config.toml
n_layer = 12
d_model = 384
n_head = 6
n_kv_head = 6
head_dim = 64
d_mlp = 1920
vocab_size = 2306
activation = "relu"
norm = "layernorm"
norm_place = "pre"
norm_eps = 1e-06
positions = "learned"
qk_norm = false
attn_scale = 0.125
bias = "all"
tie_embeddings = true
parallel_block = false
extras = ["capped logits"]
init = "normal"
init_std_qkv = 0.0275
init_std_o = 0.00561
init_std_up = 0.0275
init_std_down = 0.00561
init_mimetic = 0.5
optimizer = "muon_variant"
lr = 0.00977
lr_mult_down = 0.7
beta1 = 0.93
lr_head = 0.00722
grad_clip = 2.0
warmup_steps = 200
schedule = "wsd"
decay_fraction = 0.698
decay_shape = "linear"
final_lr_fraction = 0.0
batch_tokens = 65536
seq_len = 512
doc_mask = true
train_tokens = 470300000
steps = 7177
dataset = "wikipedia_en"
MLP neurons of a small language model. Each row is named by its layer, matrix (up: input weights; down: output weights) and neuron, and shows model dimensions 192-319. Each number is 128 + 32 x the weight over its row's rms, rounded and kept within 0 to 255.
Before each neuron's rows, "fires before" lists the tokens most often just after its 100 highest values on Wikipedia text that the model never trained on. A number after a token or word is its count.

fires before: " |" 46, "a" 6, ")" 5
L8.up1899 [ 98 100 105 117 135 117 112 166  65  96 169 142 109 140  95 148  61 144 158 118 168 144 133 177 176 136 165 128 109 192 143 185 139  69 186 129 102 100 163 139 159 124 180 113  81  65 164 182 112 157  86 116 101 141 131  94 144 124  77 130 160 141  86 206 148 120 180 128 125 134  76 156 111 114  95 143  77 108 113 106 111 136 174 147  90 131 114 180 191  51 138 178 165 141 122 164 118 141 115 126 114 128 110  81 114 136 138  98 127 147 136 119  85  79 117 101 107 150 112 123 110 117 152 106 146 115 147 121]
L8.down1899 [166  45 138 135 156 145 163  64 128 143 124 111 108 149 144 126 133  98  92 123 129 145 100 109  96 167 126 111 140  69  85 119 125  91 121 114 163 101 152 121 175 102  94  89 174  92 102 164  96 195 125 143 141 149  96 125 139 122 156 160 249  85 134  94 169 186 202 140 105 169 144 106 126 188 163  97 137 129 115  51 130 179 131 161 160 159 122 120 136 108 160  49 208 173 115  89 138 147 150  79 179 110 178 154  76 166 119 139 150 153 181 135 171  70 125 115  62 140 204 111  91 125 154 141 149 145 119 129]

fires before: "ion" 18, "ed" 15, " the" 10, "e" 7, "ional" 4
L3.up1696 [138  77 179  98 163 117 148 119  84 154 103 121 117 169  97 156 167 119 142 119 128 171 148 130 161 120 130 142 125 126  76 118 194 119 127 146 147 152 138  97 158 129  62  63 156 140 108 178 224 150  99 129 149 139 133 173  98 163 153  81  98 132 146 150 119 121 109 114 149  89 215 113  97 115  81 135  94 124 125 157 178  81 126 149 109 198 124 125 108 121  73 216 211  82 117  77 149 135 119  96 128 154 146 148 124 179 163 144  83 107 102 145 125 132  95 200  99 158 158 105 116 148 100 131 134 149 103 135]
L3.down1696 [129 129 103  86 134 139  98  84 110 149 146  95  80 143 156 163  48 170 128 119 146 205 105 206  97 136  98  92 136 134 139 169 157 131 112 158 115 147  94 203 167  78  88 168 161 160  85 132 122 134  97 160 114 113 120  84 153 147 124  68 142  78 101 117 118  82 143 181 134  80 103 157 193 166 131 119 116 104  75 167  69 122 196  86  98 141 138 155 142 139  93  90 139 181 124 125 154 177 171 115 148 133 108 107 161 147 116 129  76 135 139 187 154 122 169 175 176 138 112 187 142 107 169 126 154 113 153 149]

fires before: " the" 14, " to" 13, "ed" 11, " that" 8, " a" 4
L3.up1159 [132 160 155  78 123 100 112 155 151 158 134 144 156 134 120 122 122 180 183 137 143  93 102 144 106 153 168 113 135 116 147 110 115 179  87 134  82 106  82 160 144 116 173 195 153 148 182 187 143 193 149 143  82 102 101 188 144 118  86  87 141  90 108  59 132 128 115 100 164 117 113  99 104 159 155  49 151  85 106 156  75 139 129 124 155 122 147 180 109  88 145 108 161  52 164 129  83 123 140 110 128 132 153 183  98  68  64 173  90 116 104 146 114 133  96  88  99 124 151 154 143 113 100 161 115 172 120 109]
L3.down1159 [ 56 111 162  86 153 160 123 142 113  82 149 108  63 118 143  97 191  87 138 159 126 143 116 174  99  84 140  89 113 136  76 139 161  91 146  79 146 125 133 106 127 170 149 136 128 152  49 127 158 147 130 152 143 169 102 137 130 160 126 111 130 139 181 187 135 181 167  77 156 109 167 100 155 108  71 227  88 149  92 135 165 120 159  95 155 159 123 155 130  61 150 117  66 172 167 100 167  84 122 171  83 134 119 178 180 119 103 156 139 150  89 114  77 113 105 183 105 148 135 108 139 136 188 146 123  64 148  52]

fires before: "ical" 20, "y" 13, "ic" 12, "ian" 9, "ia" 5
L8.up276 [ 98 143 114  91 156 162 123 146 119 114 139 137 148 171 108 120 142 145 127 103 116  91  45 150 106 129 116 126 104 159 118 193 205 125 112  82 143 148 121 201 151 155 130 188 111 161 118 150  92 131 121 107 102 147 117 113  74  85 182 118 222 147 108 180  82  90 132 142 187 156 116 202 160  80 154 174  74 100 164 153 149  77 147 118  95 147 104 173 146 122 122 144  84  94  90 136 137 140 112 155  70 105 108 143  68 148  88 127 154 132 166  83  85 140 109 147 146  96  75 123 147 123 171 123 138 114 118  97]
L8.down276 [166 160 118 151 107 137  77 132  71  71 136 156  92 184 176 157  92  62 102  61 162 118 153 173 170 111 162 109 157 144 146 132  91 168 132 163 147 132 117  76  92 152 139  79  97 135 114 103 165 126 154 183 122 143  82 155  84 123 169  68 118 108 165 154  79 191 125 133 137 103 141 192 130 146 128 175 128 129 144 183 168 133 139 145 145 133  69 127  81 152 168  78 167  94 119 174 157 129 118 105  88 120 117 181 131 113 127  83  80 149 120  90 102 112 193 154 112 130 170 103  99 148 129 120 178  93 131  89]

fires before: "ed" 31, "s" 25, "es" 25
L8.up1259 [145 123  80 125 120 131 165  76 146  64 124 104  64 164 124 152  78 162 104 153 176 188 127 179  98 157 132  87  92 108  62 124 159  94 120 146  95  86 138 127  83  88 217 168 160  84 168 102 138 128 151 107 121  63 143  72 138 129 155 125 134 110 164 110 171 137 167 172 113 106 101 105  93 101  98  85 125  88 154 160 115 182 104 160 136 126 172 151 139 118 129 110 130 152 152 133 146  94 199  94 160  96 114 121 171 144 180 124 180  95  75 156 146 173 111 116  93 180 144  77 131 107 167 147 159 150 128 129]
L8.down1259 [105 122 120 113  84 139 179 156 102 126  67 107  95 129 115  98 122 137 158 148  57  69  90 132  89 131 135 101 180 130 112  80  95 177 108 108 160 113  57 108 129  65  89 116 109 122 134 127 129 168 138 172 106 122 156 141 135 146 174 124 126  79 124 169 130 122 179 117 165 107 157 201 188 101 147 138 152  98 147 126 117 122 100 152  71 178 118 148 120 145 143 185 103 163 145 203 146 149 125  61 110 149  77 141 109 121 157 143 113 235 148 166 173 109 205 109 156 164 134 101 106 109 150 120 163 115 166 164]

fires before: " |" 32, "7" 10, "rd" 5, "9" 5
L8.up731 [117 130  92 120 108  95 135 113 134  76 132 146 179 123 153 153 153 130 121 106 121 177 120 123 171 141 156 133  88  58 135  95 115 134 123 186 124 167  72 161 108 142 147 112 109 124 100 132 120 134 139 163 159  72 137  90 140 108 149 117  88 122  90 109 163 161 100 121 151 142 109 123 162 136  78 138 158 113 119 161 102  71 123 161 123 145  72 139 138 103  83 114 141 141  72 127 142 117 204 146 137 139 125 152 101 105  80 125 138  83 155 172 130 176 103 144 140 125 154 146 100 148  70 102 139 111 154 140]
L8.down731 [155  84 149 100 108 136 153 155 128 126 144 171 163 143  96 171  84 130 129 126 131 161 114 129 147 177 122 130 123  64 129 194  99 154  87 113 108 111 128 126 180 143 122 145  97 110 166  70  97  93 126 155 209 148 159 140 146 111 144 133 206 121 121 163  82 161 147 203  90 147 112  86 140 147 104 200  90 129 126 104 170 151 131 104 173 151 135 116 143 116 140 129 123 111 159 147 125 151 123 175 179 179 203 127 155 176 116 122 139 160 205 149 147  93 179 165 107 109 128 143 106 168  84  82 107  92  72 149]

fires before: "ing" 41, "ed" 9, "ating" 5, " the" 4
L8.up266 [100 171 120 123 113 134  86 153 124  97 129 103 158  99 153 164 123 212 136 102  82 101  98 172 163 131 108 117 112 110 155 151 145 125 173 108 133 179 160 185  98  74 173 143  92 148 171 129 106 149 163 117 172 138 107 194 150 135 123 144 116 131 164 156  69 157 136 168 142  65 114 173 114 154  96 191  53 162  90 130  95 145 135  89 110 170 155 159 121  82 142 102 109 116 185 117  83 155 210  84 138 138  96 145 123 148 106 110  74 158  90 154 106 191  86  90 107 150 125 165 134 130  78 190  93 180 117 155]
L8.down266 [ 92 121 147 127 111 129 109 134 106 100  82 140 197 143 137 115 119 126 131 148 170 160 191 168 101  92 124 195 161 129 123 118 110 114  86 145 136 109  71  95 117 107  53 116 146 118 134 117 160 145 119 139 104 128  65 147 104 115 114 156  97 188  75 134 217  90 141 143 151 120 143 155 131  94 166  82 103  37 194  92 143 125 130 141 140 106 142 177 157 101 124 101 171 122 149 125 126  71  97 129 170 154 139  64 124  96 173  87 146 147 141  80 108 166 142  94  71 149 128 111  53 192 179 101  98 115 105  91]

fires before: " |" 38, "s" 10, "–" 5, "F" 5, "us" 4
L8.up322 [ 85 100 105  88 167 159 126 108 147 181 167 110 121 111  50 115  95 131 141 118  65 134  97 166 149 160 177 110 147 123 100 205 177 121 123 109 127 147 147 116 102  99 146  80 128 153 115  72 164 111  83 130 127 120  86  73 108 115  92 139 118 115 147 140 151 150 116 121 155  93 196 127 134 149 169 115 155 151  96  92 179 160 167 149 107  85  83  36 182  91 136  97 135 123 127 140 149 139 179 145 146 144 169  75  51 132 124 146  93 142 121 103 142 139 104 115 140  88 101 162 111 136 102  76 166  97 105 131]
L8.down322 [129 170 131  97 119 182  71 151 102  82  56 105 143 146 139 174 140  98 141 151 100 104 178 136 149 124 182  85 136 111 159 107  68 148 116 125 143 109 138 115 103 199 116 155 142 183 132  89 104 124  92  94  80 151  63 124 127 153 165  86  92  81 142  69  67 124  77 115 100 182  94  59 142 102 132 141 101 112  58 142 135 113 113 119  96 120 132 154  56 142 122  75 149 170 195  91 158 112 120 161 108 144 130 185 126 164  86 112 190 144  83 140 111  82 133 127  94 115 101 158  90 139 135 127 146 189 122 116]

fires before: "ion" 17, "ra" 10, "ed" 10, "s" 5, "ug" 4, "r" 4
L5.up164 [ 70 115 189  93 136 124 139 120 122 163 124 104 160 147 115 187 121 163 132 126 136 148 111 100 108 118 116 147  91 126  76  80 140  80 150 139 117  97  91 123 102  79  86 127 144 118 153 162 151 145 172  98  97 140 118  62 104 160 123  75 111 121 121 176  96 149 114 174 117 187 174 155 100 148 172 122 148 131 176 161 115 125 124 151 105 171 117  92 158  60  94 135 196 113 100 116  89 141 150 116 116  99 108 114 169  94 120 147  87 163  69 129 132 188 118 170 161 220 132 186 141  91 109 157  62  99 152 162]
L5.down164 [ 84 151 156  77 115 126 137 131  86 155 112  88 114 128 106 112 112  85 106 158 163  38 129 146 178 106 126  96 132 124 117  96 134 154  70 105  49 158 159 159 143 152 161 110 108  96 156 115 111  85 144  95 159  59 133 119 128 123  91 173 103 126 209 142 110 130 162 123 125 108 168 152 185 156 142  98 154 124 201 142 138 113 147 104 113  85 136  80 139 167  86 165 149 121 134 152 127 166 104 180 141  99 172 150  79 162 119  72 100 156  92 177  73 150  96 107 111 137 173 113 141 118 195 101  90  76 177 154]

fires before: ")" 41, "," 7, ");" 6, ")," 4
L8.up109 [170 118 141 150 168  93 181 113 114  98 129 129 163 158 108 147 100 151  97  91 151 140 191 107 107 117 133 135 137 155 176 200 108  89 119  86 120  93 159 168  79 129 111 150 133 130 176 117 117 126 122 174 162 113  93 166 113 187 111 100 109  48 122  97 231  87  74 131 120 176 156 155 103 138 140  78 138 102  95 113  65  97 130 114  86 173 117 135 155 137 111  52 152 186  80 119 107 175 145 125 175 136 113  57 120 147  71 157 135 112 136 122 115 103 132 110 211 179 113 137  59 130 148 142 101 134 220 169]
L8.down109 [127 100 116  71 213 113 143 110 125  97 143 157 118 155  74  87 137 154 132 140  74 150 163 179  69 151 193  68 159 162 101 144 142  48 124 108  92 174  65  67 121 116 147 180 136  60  96 164 177  72  88 123 118  98 132 129 133 129 111 147  67 208 165 102 111 157 144 138 120 155 207 123 117 202  97 119 138 164 128 161 100 145 136 108 119 139 127 143 120 176  81 106 100 129 104 143 144 116  96 154 112 120 132 116 104 105 152 120  96 160 126 163 106 139 159 167 158 171 129 130 165 132  94 147 153 186 126 117]

fires before: "\n" 21, " a" 17, "en" 8, " an" 8, "s" 7, " the" 4
L5.up240 [151 140 115 181 126 168 167 214 116 199  98 175 158 119 148 135 149 141 119 137  86 145 133  79  64 144 107 209 131 162 160 142 138 169 119 146  95  59 124 114 105 123 159 167  96  67 141 141 128  76 127  99 164  51 126 123  84 138 151 134 166 119  99 148  92  96 152 145 120 115 128 127 139 170 153 126 172 138 111 131 134 127 122 141 131 176  69 126  88 147 157 173 147 171 146 146 135  84 170  92 112 128 117 118 126 109 145 201  97 114 158  92 134 131 117  62 101 120 181 116  59 122 128 108 121 110 115 155]
L5.down240 [137 177  94 162 136 139 125 138 141 115 125 128 134  75 100 137 124 161 123 116  24 110 145 113 161  75 182 126 139  92 118 131 120 106 133  92 142  89 124 176 152 116 106 142 129 158  98 168 120 156 155 137  97 185  39 120 151  61 136 180  48 145  75 150 114 107 130 167 139 182 147  90 146 166 115  82 138 142 159 223 142 101 141 126 117 168 103 123 115  94 164 115  98 110 133 122 112  91 178 167 187 181 107 178  63 166  69 127 107  90 137 117 156 141 148 104 129 166 156 119 139  91 164 106  95 116 133  86]

fires before: " |" 54, " 0" 5
L3.up548 [103 106 138 196 119  80 163 131  95 130 123 130 103 104 119 144 109  94 139 171 127 164  87 128 196 174  83  89  70 127 211 145 157 141 157 120 162 150 145 147 117  86 141 208 140 195 119 138  83 110 203 170  81 145 125  92 155 126 111 107 101 120 116  80 131 124  95  91  87 102  76 125 144 145  84  66  59 162 136  77 170  75 207 151 138  76  92  81  98 158 147 114 177 122 144 141 106 139  75 115 130 117  53 164 141 165 112 123 125 125  65 131 124  83 173  75 101 131 146 168 103 174 175 174 112  96 211 117]
L3.down548 [131 110 148 133 113  96 109 102 148 136 153 135  70 103 170 122 136 163 103 122 131 100 167 120 154 179 159 139 101 191 140 164 162 133 144 122 134 163 143 136 155 121  74 231 166 147 133 107 151 137 187 161 115 152 174 118 121 173 108 154  87 111 129 151 153  79 133 149 117 127 152 104  86 147 104 104 104 131 133 120 115 101 110 114 127 111 108 176 126 117 127  96 133  69  91 102 174 139 102 226 102 159 166 110 135 163 170 158 211 166 135  98 138 123 104 124 128 126  81 141  65 119 146  77 224 136 102 137]